python train.py --num_hidden_layers=13 --hidden_size=256 --num_attention_heads=4 --num_key_value_heads=4 --head_dim=64 --intermediate_size=704 --vocab_size=8192 --hidden_act="swiglu" --norm="rmsnorm" --norm_place="pre" --norm_eps=1e-06 --positions="rope" --rope_theta=10000.0 --rope_fraction=1.0 --qk_norm=false --attn_scale=0.125 --bias="none" --tie_word_embeddings=false --parallel_block=false --init="normal" --init_std_qkv=0.0208 --init_std_o=0.0 --init_std_up=0.0208 --init_std_down=0.0 --optimizer="muon_variant" --learning_rate=0.00528 --lr_mult_down=1.5 --beta1=0.95 --lr_head=0.00359 --max_grad_norm=1.0 --warmup_steps=200 --schedule="wsd" --decay_fraction=0.682 --decay_shape="linear" --final_lr_fraction=0.0 --batch_tokens=[16384, 32768, 65536] --max_seq_len=384 --doc_mask=true --z_loss=0.0001 --train_tokens=195700000 --max_steps=5892 --dataset="wikipedia_en"
MLP neurons of a small language model. Each row is named by its layer, matrix (gate and up: input weights) and neuron, and shows model dimensions 48-239. Each number is 128 + 24 x the weight over its row's rms, rounded and kept within 0 to 255. Numbers have three digits each. A neuron's up and down rows have the sign that makes its largest values positive.
After each neuron's rows, "fires on" lists the tokens most often at its 100 highest values on Wikipedia text that the model never trained on.

L3.gate159:137088149127122166145182085112109134151086154107088152126080110122120128115110089119128139140090112095112119121152127148113144146119123167115127158162129114083144113098119091137147146160118112140135115156139138103131125114093161119148146168119102153164097150098143101094136134193145105118155100120109152154108120116158131128118181115115142081155170125108145117102122099119133126146167129109116152135139130136161189151108123141105154128108129153120101088171148152109116139115154150142147140134086122136107130184117111173162147148063140116058153157135118150132111132105125115162
L3.up159:159135125120116137119170124137123138123096158097094166103090148098116106108108100124131130094085148098154140130129120125132122145128094131116144153126112126093148141090110079115153137160113130122092125136123152095131127110094147131140165173123097124173105149094126099098107122161148100157114085097136158136073105071173154145157131097114108104147112122116122144114121090127141129137125117069135137154151140178157172174108137111075157114099163119134157100164168138103122137133145129174155160124098141156124146153157105140124189171088140128095150144115097154139116145142112147116
fires on: " disc", " rec", " det", " exc", " inc", "inc"

L10.gate479:107115147085138160102133123132118148126166121130143113159109166100140084080120151119102147134135152108135133158149133123141098132054130132105150087116110133130136076158126163126122125076180113096120087113138147139078102115108120162141088151116108146148117129146111109147104153122139167135112091090101172154153129122115130122121119151122068107158169154107172159134120132126163161050112086124178148129149082091124151099110122169143144123120133112156082104134145084101111092128155105096093085155138147124113143124149130153099115108156134116119134126132109116129136166122129097131
L10.up479:117159096123088134158102083151146148136122129141132113149103172142085134143127148153110150126127100125114125175189126122137099130080172148087154099149102111150152086138117102157097144108156124122091093070087091136133167103111124116135117137125122126159130112142114126162087162089126115122142132129138184100123107150150126141119146146103122132123149141119153138141104151112132176111117120162178114150172058122160177113112091133172126125133127128141105150151143110082129092136161125110103136177131141149154120164122165161104136127123137138143128135153108104127110151118126077109
fires on: " of", ":", " to", " over", " than", " about"

L7.gate620:129122156110123150137118107116126107086091162120108157154145166149154089135156120143114114100139169126175167110190102126184116136106122124188111174130131121170130095136146128121142177163134091090121112134093156138154113074100120164125086155119141133151139127168128125116104119119156164133141115098134098128151113142116151112139095079143130125135138149087111098101129146113106145124132147106102119084133118122114149116113128121104126112185113120070094114125088144126120121082103124131111099132132122081133139111096141147154130119118118168139156106163100151108118118147156104116
L7.up620:142153081141133164151130111115120131133112140116121140113128149135172121135103126122150116126129101132158181115119105106149154087153119206135084120168123126137128156121140092146159168125116150126138099158127139120143114122154094157134125194109129159168148150097151149110119144126130107070130133118134119131119120131128148085135095133114123141144175135101083127129096090117151139146098117084160163139162107100119126145132144103114126155192136139104139145126145161111088112128136081146141154167111170101138109156133126128153079120118103100111125109080146124106103123135166127131
fires on: " was", ".", " two", " but", " and", " They"

L9.gate592:096116103161138137144125129120152101146149118108138139144130139101108084143130053126166093105152120134071166139139103184118151103139098138108085119114121110117145145125148136110132128120156125063163121110095156171123132139094127126112136137102111119108147119094155132113107120091157129096102162127171147130136128137111164124148127150147092137124114160146112127080127156117108144132123173138113128106113148143156127136123125135117131111138121139094139142144142113141154095118192108109109161116156141125135112134085147089117099153117095136111162149130114157118128133122158121134
L9.up592:103127119159152158134132098118107128107103113116120101132139103150113111156144118142130163102113136097132148104162143132149138159098121135107144141139104137086083130120127125097152159108138127134145114173118118160114144155094150106119106111109106134110125139164134130144107146106135111127086083146154167109119131143119143149153150151139133116117145130143113089090119126138115126161110133178154105116133204126146094120127159083095138128149140150162169149171118101137127068083120127109112128147111102110098120125131122065131058139105084143138120138141120138081125129110106135139
fires on: ",", ";", " who", " she", " She"

L3.gate154:158129136138108127147151128154106137126110112178086136129152087094091109141098151121121150159085131135166139169151117083124093097097092143130111169123116109135171127154093135113119160131118134107113088120124155148147110130133144090116122151134111140115095089099115148140149154082182142144131149150151114131154137096143135138139158158144134081141119118091148109090145101149159130117097174148152113088132154142124131124129093173153131138107127126108140163114165155147152136115158090125152093093129120147098146132135132144163152134142143118096178087132160131157101167102156156116
L3.up154:114109101123073098132107135117154179128164143126116126119125132138126136145143155143122198118147123112103121150143115144138121122109150143095129137152128106162087145082139116145152109065105144123142084147142155072091152158155134098153163123137130138140104114114142192157111129125100144154126178143182094092158154070162107138081122150149155158111105120178134133138155115107125092164100115162159151123104175145093116137157142152115130143144076153108126143121112124156116151137130130139147113165093133125142106101156150102148109147134116130150125138182128173154115153125099158102
fires on: "=", "ma"

L10.gate233:147085142137131096173122126140120093099138144138126112134107167098132082153145132146141122076114190126153131111165113135142137157087158159138084132144132183131144133102133145149109096101153133157150131135121139155127156129135139157123126114130139170137123135111129119137116096143127143139162140159098134097075143107156066135096076105093118135110138135139140117091159094156114101103091145169135117143159104086154197157142154121095129129120130148105142081111109141132108129119096122136115102074164135118146154107085136141109119125146117129129115116134129115119128107104154112149
L10.up233:128078137112133117157170083133125113097132146123126169146150116135146154147180118154108122083156132092149128123122132140109141154100135126127140148154123093162138123123079087117112095114099113142148143078131134131131078117137134101136147120201132092102115164151116151156161121112098108142134147174095107098096083119139053090135122082105100131142120140117156102125102091155110066162132169106135094114175137125148120120115110141129132131103156152122110101127146123129115148110135155160085085149113122107086141128154160135106111139100113115119078154089079107123088149144141106110
fires on: ",", " (", ")", "pha"

L4.gate199:079122099131129134112159132130133161089122099165154135119121109104149117103090127168097111106112177101114117138113097127103121144127160093169179130126118157145125115144151161107141122116121105111126079101130169095136115133111130146101135109112123132151091145106100133131151173124155125077144122125149160144097122106121109154099144078157122142117145137114114114117109134198085146105113120150094142129153101108118165111137081154092137145125132123137137118160148140103111168164130122082120126123133146124121132122120131116130122118126107142031149131114138124098151104122099108088
L4.up199:109110100146160149169143107154099107112153125100125127143108132168078121156141146086083150131105149061169186162115109121126123140101138140135158118161109126131130154138091139110103125156128118160107148114159127132084126096125168135125139120089166092129117154077124119101118109107121130128167115133143130126135172137159136115113108127092130086128161099165115131111112122131138124191128145158146154128095135145128108156102142124134103168141146085146094126133148135115138111162123087097111092130153114120175116160154167107104135145148089143107139106153106143157149155090146114113
fires on: " to", "c", " of", " for", "ac"

L10.gate226:139105114157148116132163150119153088120178149123118148125178129153113104131152108132129155117111106133138163090137088138159163145121133173133119119082135142162126129106143151097143101078146103085150144112114140146127096159132108130170096133137134123095102154114107135132152104135134107096139137137132154114122118085130086101109091159137092148122173130137161130098129133151093148156133149142091135160148178160091150108125139090082158133110141157123143100168148146135097131122156095100115118133168143132142115053130106078113141113104135142160163085160139134100111146071109142114
L10.up226:177103119134096101129137099110161113080145118122184131132139100139093120130098110133120172105139117125153130144161125116156126173116143163085136125121169103084129170067141135133173127085148115136122097145110122141167114107133083105135107150125091125113118142182093109159108138126103082102120122146100151132131121090131125117122156173162128117110094116160143174094110156123133112145118152130140138152155125152104104102093110119097157112070135136106121153168148136175104115134157132145130161131121119114096086118150116093160112143108125081178120116121114150120105146134126146129
fires on: ",", ";"

L7.gate299:117141122134139138106136140125127165136106150149098147095124152116183098187133126165142116135109126121116110164161102094113135138068124154128153105092133098198156117142164161189106133181124147160103143147090154140079147109141135117133140130114128112128142117086117141133100126140106144163139123195153166091145137144143141110117139079115156111115143113130151109135102116126123174144114126151117142147096146141137148155116142104137110126149133170163111127126157100142130137131111093103161120082144183162120112114123114115098103097126112139137136135152153121172144117102170142112
L7.up299:152140125144173119124115121113179135114113153108159143096135106142110100139127136128105116069094120142086112142149105107157149125142105135142105113116068119156105105118152130115106111114115138128142131105134168125102101103144113134183133120150181146152131056112090105167120152173058140140134118142066143109117137154178135120140150128119112146158151104113146140143104098145125120138106130142100147108133086094120136129134130105156158108159143118137121106179111164114107126133122127127166135191114114159168124129176115112146100123133135118110105122109176105161136143152133115133
fires on: "\n\n", "\n"

L7.gate425:156105158146101139112094127114187112118127151128124176081082114122115086142114132151114179119093134111101167139098123136115141139146150151136103128136095095146132146101107160099093094116111109135134177109165116116129131132123114139141100114130118147080107100099053141137160142108101130143113143143121145148127126077070146119129094118146075117143158169117158092134134147129122150133106080160094102160077137119134158137141114126050098140177107083159129152158098119157115173180111141155155111123124118142138098150145109127118097120127129114127142109129139125117126124101153124134
L7.up425:159082170124120123104113119119189112101093148133119145127107064129137101152095114138117136138091113122139145119130101164130143137146157167116113153157121095151159143162139165074092137118111116114139111102130131130084138149125159115141103124132092162091116100081105169170139159139140117167110114145133152143125098113072147142130104101140111108144168161114174113133130139129163110148087079169112097164078111125130155150132138136097138133169136106145132152186113127165121137152129131158176138109111110164120107134117110094102114126122110098134176138128166119114173123102173114099
fires on: "\n\n"

L8.gate651:136150128180107126147114128139109127140123144116101103144174098141129127121166131080134166108123136170090114108101143143140147115138101122173125142117138152150168136121124136095156169110112122140125118127100144140125164161109121118126113141156127134116111152156145121087158150104157148135150111190118156142136122151108135137088131145134139120121122115115173073102171158157095147086134125144137135105103133118164114106053111102133158131112159117110087103126147154143159159088136142162144169131112160148114121106129157124152078123110122107118152093139148171071154129123126111163
L8.up651:129119125110111165120108133115143059071093091033142112133120128150123157112141121143135154173128113141150127102114149114164098167127134137112123113139096127077085139116103126110161142049167125116136179109142103131091121167117153109142116148158119116117140097137124147103125113144109120135127098088140119142150138150081109151136162150172120171139129140147122091109082128111147113156106131114150140126130127137184131138135130117111141101121130102090173138165146150116163112150112179128128161157111117128105076126173141137146134137086098146105133125139107139130100107155165124096
fires on: ",", "s", ")", "an", "on", "y"

L7.gate124:124138141132108115116137142150146142134104115105134115170154118141173100092120114130133166133123106128097128134122108101178150100138073131137116150099136106130133113159154117128151125147139148062128171143174140111120129137132119105109098086135091126131138143119151119128114145113134135129079128157143125171130069141110138058135140127157162125116133179129136076114115129106101176114107109123080118076103135135101180149133132080096162138175162151154133116148152146134125129139127092119109117147140104122133187163153120143155117148149125145191142114113166137133113146136121097121
L7.up124:131125105131137124137152160114092121117169118128091165159183138114150151146153121113151125138108129163148102105154098118136126142120112129136180146164080165130114108157128120108138159098141113111124137146149134150159099159151115103160111095107102115120124107121166140097104142126119085125153155144130136144105136164105137130067135098104113133140117138139148113093138115159145148113114120135153093129107174165134172128124161107100118165106157140155112152148170164153130109138115130168118127151139074112140109122114126144193087099108085134096121105146172099119176139123140145154
fires on: ".", ",", "\n\n", " the", "\n"

L9.gate564:090139139139095103126111097124163175134124110107156083121083138146150102090112150167093162131168171139132150182177130146147198152093140131085129099108119149137119097105107116121128127116118126116117111095111134093105111097102113138109138150154128110114120135131109122105096151167157116145126099129121151108184150142107115120114138113132114092102151148168157118135108165115177121080117093153178144145151157095112122134133097128161127156139084114141139122131116115117112080144156121128131110126191184127131103132095117148131182140139147130137120118146131113128128124140110075163
L9.up564:121151138147134138105097140172136174181115151132136100107131135121100134145173100164098154123144141121123125194152131151145108101106118151124159099127146151151161100146151130102128157160159150116137109107135126176101133100153103140122156116131137155133116126095146104126103134068129127110132112090164166122130113136118168117124170159110132119118161139128145130126097149181148083128123138129140123137150050136160152073104153137139170135130069065135118111098104154114104110156135126126107114124146104131175150100133133117095133156129141125118133087154099135118136178099159107072
fires on: " a", " over", " about", " to", " $", " approximately"

L7.gate36:169112137139202155120128122117135136140156124099111117112136095143082119111128117120110152141118124134145084103109131157142106134164090135124150123116121171125155152144160146115116127104143108135138115131146094103113075141134151125112106146182122097100107168092124133124168105159105165137137116116155122113135149086126153125126179143093130091109151129124090129065161125170161138139166101076096140121126119154125162118117136154137130107132099116130134154103166091153122110126109168116153151185114135141159183134143131153122101143121124201080144089121125087151142122114134104116
L7.up36:133097113144176120134129116132106114112140116101131121105146144136084123116170139146122130091125137168119086106130127144160122151163143121122135107120134096132161135142171132159166131119147104144103116105160133108123086128138143121110158157109157107103153151076056094113165131147092164137142102105130125161135153102116171148147165123107084110125118128161055104084127125140161118169094115117121161111111121106110140138123120158146130151156102111118096135127140124146128113124110144149081161127126116139142146099153126108126098121139164134070170072099102111156177161122128080103
fires on: "ti", ",", " also", " and", "s"

L7.gate537:104134118105097109118079155121133119116115097142126079168132138136121143103116103142141163094081114138119168118127112165125157106110136161142094117130146151181118138094145172089116109122074168089198123127104092142115124140143097106127098128128152167119152135113094070089130117148123138105115122164191155128143146099101107126127149139139133114142101134146143103131155112142127120135086104163122129150132158074128122131098102137180137160101138117128123163139124154160123121131110120117131125077125135120079146137151154187100133146122173130120105120160121133127112114113130109098
L7.up537:157140146142160120121152090165130104111072126146134135112118114135126091126159159136139113085105095102150133186172126116111133163129149136136126138078163130120126127130128117120123113108110108178048093119164106108144121199133127113125133084167099132094138171113131085088101111146124115161149129120107110095126157125079146080105120131151095088135114121121129150126124135147161115141116139123152077157135102141140167128120151124094111097129111170105128170155106122119152143148114130092144123109117109114133087132109154120138136151116102127082116117123122116106130116146089118113
fires on: "\n", "si", "t", "ti", "ly"

L3.gate128:120200130148119138094167133115126084133147127153157141124117121120152142112127098088157097153100088125111143138136130122104157182119143116115132137063102096104147122087155135122118151138141149135103134124101121102135080142096127132142135137108131101179154107126150135133086097156151176145096108130125138094158130091137176119142115134114135117093104096153154097154162103138136081114162130133109121161128160122167114155103168145126150127109154152133101107191149123107158127139170145094137098104121122146099069135111123127097176102113163150117135129115099141107126117144164117137
L3.up128:136162126162114115143172137096131128130132138113135108121148134151129130087141118093153097150100068091132130105156089108132152152134127127114127109093111131146150121090147142125129161111160142145104125115111140113165112139108120115151137131119110105158153117128133148133104091159174120135096112166135173105138138104163188125132107137107108143083117119191155124127204123111178082128177133122120120133127176137167096161108151130125156133129136120144087118161153158121126132127143173127153093118127105154095097116116141123102159109122161164114159103133112154122163091128195105152
fires on: " conf", " br", " dec", " rec", " exc"

L7.gate368:149125149140128159093143160128157090134129144126119144116117126118071113120133120128112158156124119091092144118108134143139160098137132142119141143141116083135158157081151145101107133135138110140124159129134135121122129144145138118136111148123141159101128110092120178101151118113097118128096168126140142135097145094094134130137083126140062131139156182092159111136133162097160143141116102139113081126093120116153207119146145118089093118206125127171106128174090137117081101134156118151172119110103089135119105138166111101082059171148117124134154129150139129140122106146127077128
L7.up368:129108171135131164100153121125149092115095161130100115147098080123127111132115122134142159134120103090123137121117094138151158093145141162113154156146130087151158140102152158095086123118133106149143118126120135152090171160161121147140115146134138150075146096083115190112116151109138094141130144122151171128119125089091128155155101096157107118124161123097159095175144162111157153159100124159113091132079126123174163145141142105106117124174118131159141094177113125136097127108132125154161143098104134158092121139152107099090128134172126123140155138146132119154140104099152142110
fires on: "\n\n", "|"

L7.gate257:166123144151127156096121133158164087103113138125127178104118126092119104118123149107126162133127167113116140145086153153154157124121168143133112141131107100145138211103128171129115139135133113134120127113154156110122149135115106122116111145128125169114097119092092162102132089095098111105114146089145138126118169099100122131106115124156084119156133184127164106105135149102108130134109118136119083152088142082167207119139139099113098119151117124152088154162091130125094131140120125142154126117123084118128107161151095099104075142155116128143150108140145110125150092147143085136
L7.up257:155100179127122152109117132152160101102086140138103160123102083118131086111100139120139130136114147117134113129079124149143119103143158168121124172139135123169131144119135173099100137103120092120141081119137158128081173162146110139121135148135113174077141098069119176132077116110145097150113135110144158117137132109100151125134122097160087104128152096141162097116150151105161149151081137161130085158070162099141156144131145141120112123146101146132136145164123126147111127106110134143155141092127081136090135134154107087090129106163101133134156140150141109129139093132150117128
fires on: "\n\n"

L7.gate144:144119090171150141135175151112120179133168144160123106161121135139157152125094121108150146110092128131168091101099151132117093134131136086109110112117132105102141141077148145130119104143108145120141114118088125136146145126128149164115153114089168109123143134117131128112176159119156125138129109138169147141147158090117164104117132108109095113133103165110132110116110130126148092089152115090119166152089119071159173136156159159177133139140112140139108127177104088134094175083117094101152126076144109104153153116134157133103130153144159133104127128127065111073154109113094131137
L7.up144:054160153111141120161170112146131141165139112097137141120147110137148130162115127153093149147105128133147119147117124187124138186171107121136103109140149075153179150115160149149114147138158133164106153112113165084129124127130117140139157115076105131118101139107139082165137091140126136157074123131136094109182133075123152131135126129076145141148122100147179145153127122121116109128151139115158085132113120099130155133155121162129151117095129156138130192141132120168130123149136129146141142090123133171099110121173134145102118112125104129085112132093107147122133111161121134119
fires on: " rec", "c", "cc", " exc", "te", " that"

L9.gate380:100090142126130156129153120144125082115161117105166126125138088104102145113137099101124163165112105168152111104128136165179128115108117139127146119116089144135115152149097145137105127094157099127139173079166141171136144125152159115102172125133133114072123161159124168154120139078142147158157134166080144130117095134105113146126188091109093128110108139107074119080144163125137145097116115158148145145153118148112177146127119120099174137088138136155106158155161159143158098120168121111158122163142094131143143128134157124101154129106155126095107113130158154126142129123137150115
L9.up380:104111150102126120141172095177101133096147123139128136115127113100123154142113136086093157118112129172194107107118161144113098140126127107138137111137141158135139154124190104098087129141128129129164101097134124148122119125163116097113146061145147120148103133134114092141114122120102145164134163141099125090103121117168117115119180046143127107102140135127137145115116126138134117105133094128098130186136094143104152173133130151142134157099128132183093143143108140126136116121124152126131103131129126122102111135150106147127148091119187161058140118112143087131129121123140130126
fires on: ",", "s"

L4.gate565:097127107117162112135128073149151147097133131122155130133132110134123086100101151085147142138099154135162100121122105110153128134159103134150104173114114117138115129128139152121116141094132157119131099120108136141129160154126105153148112140105163142144124117155102094118128106108121120130132134134116113140164119133071121091131076153102100125111104135193178135101136100159149101099095121152101104164172106146178156129171129152164145138122154152159117175144081101142128151122144127124113115108119168115135102164166110143111120151100116098113110152123136117110146155134123110124
L4.up565:145153091158160158151101105168149168128154118116152117173125137124138094106156107099175158155060119135157106172139102135147126124097114106140134154118157129103106132130120132108114066152116160129100101168122122105135158117170085131125126107122170167117129123173120102124098126128149120131100177133081111126122146100122122134141101172108136165136100157125152108152127136138142134123107144153093127166160130119105116132119159089121090137167216132097112157141084066095168115134114129114088119085129110110174117137136093144102138100108110084126143157112139140115149120177123113162
fires on: "ly", "s", "'", "h", "ti", "go"

L8.gate377:123148100137138136092106113107116144125111120137187129130077121126149146133178157120127132149103104122128124130120162091107092159097128160150164152087108072147099122153184162172156138107117148117131106134112147099121143140154100120170120129100154163147125126132110109135157109132156124108093158121095145139086097092127172146121119110129104115120153175127131112137124135121134148095145144133153121129158103152143127207157117124133123139123143154091132096120129140142123129133107137202158138096195174125145096122131130140095124145116145133170096140135121086157128153120148137164
L8.up377:135163146089181118114128121130071112136109083176119132138118123083109142136100123099128095102134119093151153106165135107146122149100151143106130121132139138132132138123139140138147154123136139154096136152113086159115149135154159135145122131100156098171088123129138151155113113127122113116116112093136114104093132168114139126165153138123130168118141096156138161116132094133130138122153115138135087085148091134170147151129129122112120094181125113084151091121074104126151127107111161067121116099128101059190136131103132152199123162101158099128115079110118137070099145112144145092
fires on: " g", " St", "00", "g"

L7.gate414:114117148104107130067131105108087134122113146123129142134165134149136111159112098068130166135133124172158192133116123116165133146103131139162121141121146105186161096127160090159150157122149095160104121151142099153085095102126126115136094116139131129134139159179062109139132139104143146094156097187152098131153118158110121140135123152119154121127136147149158130106118111130129148134114142124160117090101099144138110130122106122132114117218152129152126128124113141198140113102128114130145108218127170166128126154160129131131123108097086147144129104133142126129150135088174102155
L7.up414:120152151112103150159116102114131110145129119083129128123155136112123127142112136066129128141116107154141152129127134118156114162098145138118081124152165185145117115119148082122116133123137114130107087138131135148094095106172129074150149111134135138121153182164079130161134123129127135106177088136121137105151112155083131103088130120124154104127118175161104122077105091155145134159134131177144128147126102162116157104127110131154155146152104132167151135137130143169147085140085086144158114154106175164151126123146140101108115110085133162094103120136136149172149130126146107176
fires on: " \"", " as", ":", ",", "\n\n"

L4.gate475:121069125136094075100088127124131096131159134171085121112175165088146113120112148131089102110117080133107108120149125098150141106134129117112148092163138165082126101140125147136133107140084112135137104112110137113144120100120139095125133137149134080090136127127107154151115119140110160146106127174158129113104142106093133110141175116142129084105125088154161066154160126097112185163134103126186136127141114095118094153141145131097129136182126120119103139079115098169113124149143096131150111091109117099100187099117103139159109157144129125126152121107132120163113154139146129094
L4.up475:141140122116101079132098131138154113143121129132136173083129149097139114132112160108079119083144114124129083124158155124148143117172131105065145104083096156154145100175107150106131133140119091123103090143105120151088151161111127135115114108131104124093146113116073142139107139115114145146112120151117123117148101105107130130111170106120134083150156081123123136117138148156092154113150125115156107090171114110122106147146145133107121112174100093126116173101109141168115101133120111149089101164099127149155139098165119126142097130135121117101128125139121074172169145116139142104
fires on: "\n\n"

L10.gate62:149145153134118149145151139105146133129137106180114070162145128091101131112143061139137167139112108121091110136179140134129121134133161150115130070110109112130108134106127154131128124126132106114135209165123149119097122122139136166157088102155114098153133141164134152096121143097098084122120148123134139112127137149132120103133143179113147143129157115108129096110117137172104128101125131145164121104135156140120110161123119107099110131135097096166177129154183145142108083119128127149089135117087106149120151087115128121138107103118120126096124127129156157082145098146115165130
L10.up62:176113147148117155148120116130157168077162100148145106150165151111102145117131097125136141169127141119095115135151157103101154135144156171101156099129108136165130111086128155150130142137124092108150174088076131135120102133128109132152119157152079122158117138165082122115135160119120186094128132118183136107146131161189116121123104171185129135113144122106113087119160115139134135058162126127121100085172145118110131127087130117101151132139132130136142118127151110113083125083152103114102143124120155158129090108122105130155141131081118115080131137111143141103077142152145122144
fires on: ","

L7.gate151:141145150169131103196094125084122150144144110102130148102114155127136139141160173101143134128142109128138153150155122123134087121114103103153101114143075143137141113150139150112093137077126120113092130172157097122099077131125146127143089137142140100137112199092166156140141126116120121123132123124104103169108095127124131133174215124095091150096178123138163146119136145125124141156131140137104115123111111147108158102075124151112091134143088138147114110149137164098160135143087152143126137162130107105154132114120124181121131120139128149104152114140152110134138111106160160136
L7.up151:144131108143161083174115126097131139096154084098133103129150165123167117145149171080128125147086095131146159108144161114149096135127164139089115118161177149131147123161151125112125082141126108122146109099151101119094092140093096116149149121162129140119117143158115127126137109136178100121180140141074131140157126140125139154180139111091103138113103146114134111111166124134167142177113127118122108122137131111157111146131125101173149130131066158111085115082088131095121164080136136126134112148111115128125105109078149097108151164113126128136129122125147124133123109118117167121
fires on: ",", " and", " to", " no", " is"

L7.gate30:114121123133104154125158100098126120142132123104129151105143113132152137126106166112095148145098074093084095097115131109130145155083131132155124138060100106135120171069092106120127094106142085162116137127115114155142086163105139129130114188113153115139116175151074133053140151165141153082152104134088181137143083154154144093151113162121143166103099146114154115126123138113134127104172126105131112143144156128073169137108166141144122156119166113152129134155139161115132137107086131149148135128112162125088111144181141134151129101122108137127152114127129118130121121152112184155
L7.up30:147139135129132143147148168141120158133101098135122113111094121094133109116092153139106122128118127106107115160114107110120142114116111133150112128170110120134144139124109109113103140136185137117147133149088123161128138122122152186133140130084147108135133136105121114099141134148131138146094155170083107101151136108171127160150172098140151159150099140158153153170151108148111105165168157208131136143139188124102126131097150118136165090099133084113126119133140092136128135161117151103123104100125151124153133074161087158121150157106108142150137115138098177134127107155157099109
fires on: ".", " rec", " exc", " prec", "inc", "Rec"

L9.gate292:145161096102128133122089125127141109138123120092096140115106099159159136126128118128090101106123095062129133118093096107158129115123123169177123093099133158129113120119172115143154113149143103110160165163112101149129076155141093116135120172131123111160122164122118120165090140174120100150158122133086104124133108153125118084097113114109095105150163120135114174171159114136149146135143141139163121100123114152063128111117147087135127111122165123103116093122106152121125159135145133130139142119147111109116137131166110114161191108134119097149105104130134131095133163092166143105
L9.up292:105114113114108109175151117110099121123142178166103135106135115094180164140124139136121121085139103144105109125125105129147142107075128121114138117111125134103177106100141120119107105118142097125148073196143134099116131103144084155112113124119128144113137092115143132128154137094093165136144097120098135123118131148137098145148146117129137162099114079117148200105155154158151096185136136148154107150151117154109141086154102129093158151116111127116127105104106145183202130137153094160096170121149114102115078134117126108148107152141111157171145136082113115128132117149128127132
fires on: "-", " and", ",", "/", " or", "\n"

L7.gate475:138155110112146121179124134139140118133117172076155126141101162109124108137119149107126130108122121142108118125117109135137146131127155155131154145138148116178137110083099162104117124180109086096134172111125149147127080148121128109140103091080114138122150133113160108132139149116136166110110145104106154093122108122121123127107131091166113142124094129152119142094107127175072080136128156110118142164110119163120144155135139148114157107129091136101127150097108133164097138111173149122147123144156125147132116196121151095126163144123122149110148162152097112109176119112129146152
L7.up475:151131102146091098169164135116153163092129152110173142127129138116159122163162159119129143141157146093142135148133130123156160121137129107141083147110111140147147117153120091151154111107111118117145110110103164113116155142137116191148154118134141140095140119107140152155119169127152105056125136097099140095104098094151102129127163127129115123126143134132110125151089149136119161126090088121150160118171111114126129162149127132107131110141117122121139154110109162129135186134149113156134118112089151157139132106138122093106156114156101142083127104138141148127149171135203142157
fires on: " was", ".", " an", "I", "n"

L8.gate5:149163122134129147160127100151119146135152109097130135130139138096096152131118062140102116116153131157140134135119121137153108110120118107109115112102143156121172134127130099148154123115126107140147094164074131155116078109131135146146138136150161151092151148124129154141136138103112120160139144144146126093101140115146128152138136128131114135103143082180145104077144118146147139151110148123121083140108094147070113134124082143132147100130151135157118110148150133126119097109097148076137148105152171168128115095127114189121073104135114130151114116155154152155138134137136092113
L8.up5:132131135147150145140142081119120105182122140108111136171154147104109149157156134128117120116130153115144118120119093176117126140084130103125132134116107142154179098135139096130144140107133101147145135138112153147120102074093095099121109150135154146102132138115124132138153123088127126124153150124148113101134144135119136058147121103109131109086137131213145142094187107154128126064113115134101135160126129120119170115135134178116177135105107112130070079129124149124130115112115167102139118125142123132106124119065090137060124132160138129125150122138119126162142106115146098122
fires on: " |", ",", " (", " and", " from"

L4.gate305:152136130127105135121125126164143131103116142133128126083119117163116080146127153185112156107115159106155125155126057098112111115145120151146092147134091101171148143153111134150110116133163144113120176121133130163105182117129129126142123088112149103123124092139158150108127160147174114177106142151133129127101126176131149093114133103171124115123142102078109151142146075145156100098169163164115135134145130159111133139112112138107133165123155093108137121067113101106126104110157087133138126132135130121122146104124083105146157159147167114155127106089116078119115161092100113128
L4.up305:101142167117123098085151126119136131113123109153145153094130079127112124132140151119110182071106131141125140158172093164128091098123143141122098124133086105135099129152108121113102137131120131147091130135134149135094190141107137142141142129138141108063127112111114108101144117109123111186142132118134111147140121133133158127158155093128166134112153143124136154142142121132154130090086122140177152133122156159117110119114155133167101177161155137144106164112104120141105115169140118170141136141169106120120081152142122115113136144142149116145118130176091120119150128131092112096
fires on: "=", "m", "s"

L3.gate447:176139098119148124144082094141144087123127174140117107104186151132098113141164129114091146124122134117092119152162181116153135152138121131087119089115132127108165083148188144094081170158144142079142105114104143137135143141105103096088132090147128142176134156111139170160096143137083134142099131118139147136155120138168153121142135149126119122106084104088099132136110130168156131155125117097132124109137089156112136123142160144145107161136148119092135130154125120096120107083143111130136172123108114120107118115130105152118130097107133126097110094094190184187141177137140140109
L3.up447:120110115127133134125135116157122123143122164141130114106113179092096127129206080079084112089130102079072130128154121106183162116102120151120149122103143135127134104151161133103138156118130128116125115112108151140141161117118108155104117113140143138158140162122168151129128127138107119186101126103157157108133161139131130127157139152127118111118085090115126119150148147157088134123129115106142138103089120132155150118150165133092061123175120151136116145123102142144148087105161121130128185117125122081126113132173110107121122114172122102089122091113106144138139119106119167100
fires on: "\n\n"